config.yaml
head_dim: 64
qk_norm: false
init_std_up: 0.0242
optimizer: "muon_variant"
lr: 0.0107
train_tokens: 954400000
MLP neurons of a small language model. Each row is named by its layer, matrix (down: output weights) and neuron, and shows model dimensions 96-223. Each number is 500 + 40 x the weight over its row's rms, rounded and kept within 0 to 999. Numbers have three digits each. A neuron's up and down rows have the sign that makes its largest values positive.
After each neuron's rows, "fires before" lists the tokens most often just after its 100 highest values on Wikipedia text that the model never trained on.

L2.down38:489551545517574493464475522556446514443480510475511553524544518526472532486551496542451470492519469511528493532516518519440488481510519374448479569485524544493574525517439492458535457539576491585485510533528507532534508474450497487453456535500572511563537507459555538476529489459485471459478521526421431500555536507514518521531473512501503574427517562537464500556470534500449465533401
fires before: ".", ",", ";", " in", " 46", "\n"

L2.down547:500584579502522520567451485533475500504510435559460503460500564489568451503540501430456520511471541550468497554483474578483463474480477491506520520477384519514503461496465463478543526513563519514540521530495510505488537494430507529534464610570566488531514447520487480428515506508551550519478520504489480475463469566518458493551598442474533523566481490491501532494465494469518528505480
fires before: " the", "\n", " \""

L2.down188:455497406476524544612473527453499518498507473514474465511557560507553465518545504516519447471572508464454476523555479518496544516469425508580409569515474473490518446490492524503492485457507479558464511492453481543522460512448495506463505531592506442546519521457527502488539477463546493501466493474462473396509494516398511514506498475463557553514558539465491541411453479465506511522578
fires before: "\n", " is", " The", " He"

L2.down1226:530538499508509491506501421464477448536519540473417510562539464503550457588471505522493541459515506426519525494491498452453509559484484557481484436475479462432521519464483450543515569501500564517559535554523454473464503536570445448499555470528563480496484569497462519514541555444459428513477528542502577411517422482506495543471532543546460608514523514563499463478542452544456540532522
fires before: ".", " |", " Sep", " January", " February"

L2.down1166:431482439559505551500464489446532437508467538435503461477473507529499459455498495501487531471423511475500495434431480463417473518486540487441470496475558484517521498415478561565528602484461478458442456523531442504518421478446545524516423463488496533503481588576495512483525440526599546548435475474455541421530489476556539431520517479493470501438568498475498494503520490535514581508523
fires before: " |", ":", ".", ";", " ("

L2.down485:492445459459513467533504540605497490553567552532542517421544486496526439517517573472443457530551491518511478451499555524593476459509443525485497462460500580549529414525483498455516516506536499487505498416532469539489475516506520496519481475512459508499447577478515499465477527435541523531502413521472504530485500497471540465485515472510512523509457484541504509529493442506479460535508
fires before: "\n"

L2.down919:526503542535502506498531510474480461576446507514489473464574500422537484533511460492535396487555524480451472508540490519471457486484474492511480554536467460480594493479462407556462497468511491505516492476471500485543456538495468545473480503506496570456469461487514497520504486479476511574562478577465473467494516467460526497533470415486548491509481490536538508541490492461523469435465
fires before: " |", ",", ";"

L2.down1261:544483478535505504515531462537481529546551516525519493455530494462490500525525524494466447545515525511544482439498481468485520524508546492431493428476518428513520484432450533434477511496434411503453491530509566476487503494408553517555504513469458486494526568498538471460470557545590499438489469551558529515597507576413523440514499531426493577513509530531495465546513483546424506521507
fires before: " |", ".", "\n", " 4"

L2.down1023:482514501461574523515527507513508519503544558525445486498466570525541537613402498479464464432574510541480481437548537543533515538518496532484555605485455525460518451461513467508492503479504560464506492430440487532538576500466552477578515541507474454525491584582474503464528471541471530500475476450507490403524543598501487536523550495484543503532447499566409507422481496502497540458482
fires before: " the", " his", " them"

L2.down723:450496493487575496470488436462424502515488488495569530522480489493516510542468508521573482461468497618473481405475557444523490486608490574597437527507474492464569444436517530492542438467453495462525456519506492474550466451489540553479509546468515486534538526443504482526584550517535544549486430534516513526538509460460491487440454517522548526498492541430567494452452549532432528493509
fires before: "-", " -", "\n"

L2.down719:482510442487476508512569497454561476503502540479456534496501511489510477426419503473494503518519522480482568481475539542465470512546531512524549524553529498466581437517415488519491480482519576449489537509563517496507491479484554510492487514503503482514499412482461471448412569477409545504526483464493526527508562586479488502482535497426440446554424541515522506541470479545428527454463
fires before: " |", " \"", " number", " Eric"

L2.down1065:499487510521430541472530545517471517503526515513493532554518506495513541439414435499485516457517551531527528435528505592521552534467506565482515456470517540488519482484571559438397559493535513440483556486516447494515584528510539501453503540529506512460489502524418507481514492489446505553442560604524472518533435531483517456479536548550501544512501484533420515547567474474515519433479
fires before: "\n", " He", "com", " The"

L2.down976:495493482562541455470507541488502513476453489546468490531554482506508566462542480469536481458497570475478568517478486543467511441498507441483510534550542465544436553507504577517494494531486577520475468415477455557533474451452534469462512479493565523516524518486445499558488492505549573559425487528481577435481513476530528539498481532491539406454526576447529555488532532513572480501606
fires before: ",", " episode", "."

L2.down761:463498509496471461436484450583513632510489517527487484469480478496550527485504499487537484535556519512423453539509517566486530516509444497550504515451476439544493475451522507501506498469473517523518544459518531492458564496530421516543428430444569542550501497622443520553461478498532525558499459468427515482473511459455459633544489516491521433450425503600494530555488529458528523486484
fires before: " |", "°", "\n", "-"

L2.down706:452489460419449579497420512474502527543493523504536541530601508523507479486514469505583507450507476501536507529609511499501534524490451487471460538446486524523542498456466538493482526479501488524470527448490516562413546435572506534571501512527511502528537532457504509525474552532517497414482521453518491485414506486466535555453502574452546526491525475412477500512506441532495477531441
fires before: "\n"

L2.down618:448532580425479457532584458527485504464442465520551520555459510475570551494499550488491503475528529523506470479480483565528493517473502485558478492518500545488464506455490544521497501554512573488483512434465467485442472454418586521528492439558498457554485524516541461506474499507465530519430549517492533528478533555512493521515518466435482489533480443487476500406450483516516446497518
fires before: "°", "-", "\n", " |", ")"

L2.down78:461489552506521477522544498491495519503517455526580565481544477541470573427536433439554500521473442461536523515578513485509516535516477414467471450560459498558575454565581493513564485534513505537556488506514482454491446492518443525536535541495484517562471526519480539522493470474485467475543487529471447449440520576511510543528462565457511561493450480465539494532455490551513530520485
fires before: "N", "W", "E", " |", "=="

L2.down220:483510444513426514528471442583470485625479520448522469538514530519523480458449505502469529485482443520592563454440552506450542506555463493523469556440470516551546492395490435517477496466464501579533478474528523512522557491464502480416469502440527558474471512516409505510492493514524489475495499535482506497498466441541547468495477492532513566446470471493469504533497505478482504444539
fires before: " of", " to", " that", "."

L2.down901:538548362501458514431470505499425515515459514476495472500535484484446449536492492407492554555482475534505527502452444509516491446494477536513500525429542561495404519485491523506498502425414461464472537487562499472471481509539544530466535546518568568444470546462456459471474488473465480511476569454542486526460470476502475466456469515467470538475432568535520513471504537516532494445497
fires before: " of", " that"

L2.down986:389444513459495445456514431470458562498461579450577536528527474510492497454540482468462473476543561510521549499510462531501456522445547511563492428485453530525546436519411506518522493520580457511400517444541554445456385474507483461521466442418479515507472487493525482487457559503503515480414439500435521504496485532441519566505547473458472596441387477472514507491492479515442594475621
fires before: "\n", " "

L2.down1328:515491573532507576437491571522499494538482454509440521554533426496476423470427457517367464514466438511557527473512544500436497486503475486555501548462506507475563508480451469482454500517455504499461450523483443519449454421494450472476578480504492441492514493500472460529517547526460495504527443413509506460471496552521536488503485413482491501440498565520520517527514572506440501513510
fires before: " well", " a", " part", " they", " the", " of"

L2.down507:532469472435545522504449550519559463532452529465526537447531573516481502520495521523456513492515511501491502476529447492541436530528480485480550458542590473499522447500496472528490495465453451509445493502465530523518444486568453479488536549483537539620516521476522491458501461420490539564523452562481500464478520448486508440496539465468572484418435490531546547540523514508504519486511
fires before: " (", "W", " of", " from", "E", ")"

L2.down30:469482489502500427481491514463435479492521479469506513594454503451469462508584501484588510481473492470489535481534460581515552487574444513508462501471466456522517507596493537506533503490513531495460521506526491504508556513547456521583506556419438479449525460524518546440526521496428505484532500480588526477513472464532552528573564495491525542391565521473485518488575526490467512501471
fires before: " +", "\n", " −"

L2.down465:479412531520520509520485494531529490465521537444479512417559550450517507510562512497509483491527500488487501400483417535598519447454477469527600487531453512562575491511436562528428447501512480490448479485497540491578594467502508437508559548480483526504458405585615480527493518448467512523530572507553583492546512506524503469523521408492531470480483546526532439514415519537546505431452
fires before: " |", " =", "}$", "\n"

L2.down1252:562555504479485518503451507475507492581559449538539507464467577536535463538490523481463528591475510606480358486476485524526487485505559501503550485525528485481477489471533485524478529477487500436542473544548488491471507429474421546496494402494398465487502512392532493538563502472533495479487477512429528469447593550484529454502475576500494503541477469528484516461544509553573484451488
fires before: "\n"

L2.down340:519463534546504472536562531485503498528508563531513585522478464551483487501504482485518536564468502584490500558481556466483534524493527457436557446577457491528525557462527452511541501437576461575541483509529526464437469465539490453469474486457510461523496511530517567532489548526475527583567560454418563424448457531420542505510477491457536456444479520527527511523466417552475484450454
fires before: "N", " /", "46", "55"

L2.down1181:496488557476412539512594537545449565579484449502534530471527464550543547535556520563517445512555582449478533508506505468529503458560517498450493508499540529503470575575464512466477475503516435450445518440472460527470472490479499457446518480466545497480485449512457528517601593521460586548454565522517602482454495503473552490551549558480493515577469546442541461521489524487467486453525
fires before: ".", ".,"

L2.down833:477510509458467540520495560506456509551467492461546529502578474396574509442522574479479426529587457538459481532498517484512521555540463586460517511566530484509587503461502509548560510495476546513512474473470489509482494538499445432520404503463559451512479535545518510498517504526543570386517496513442433508555527512480469489506480515501482433571476488500485420504497471532517426484543
fires before: " |", "°", "″", "==", ")", "\n"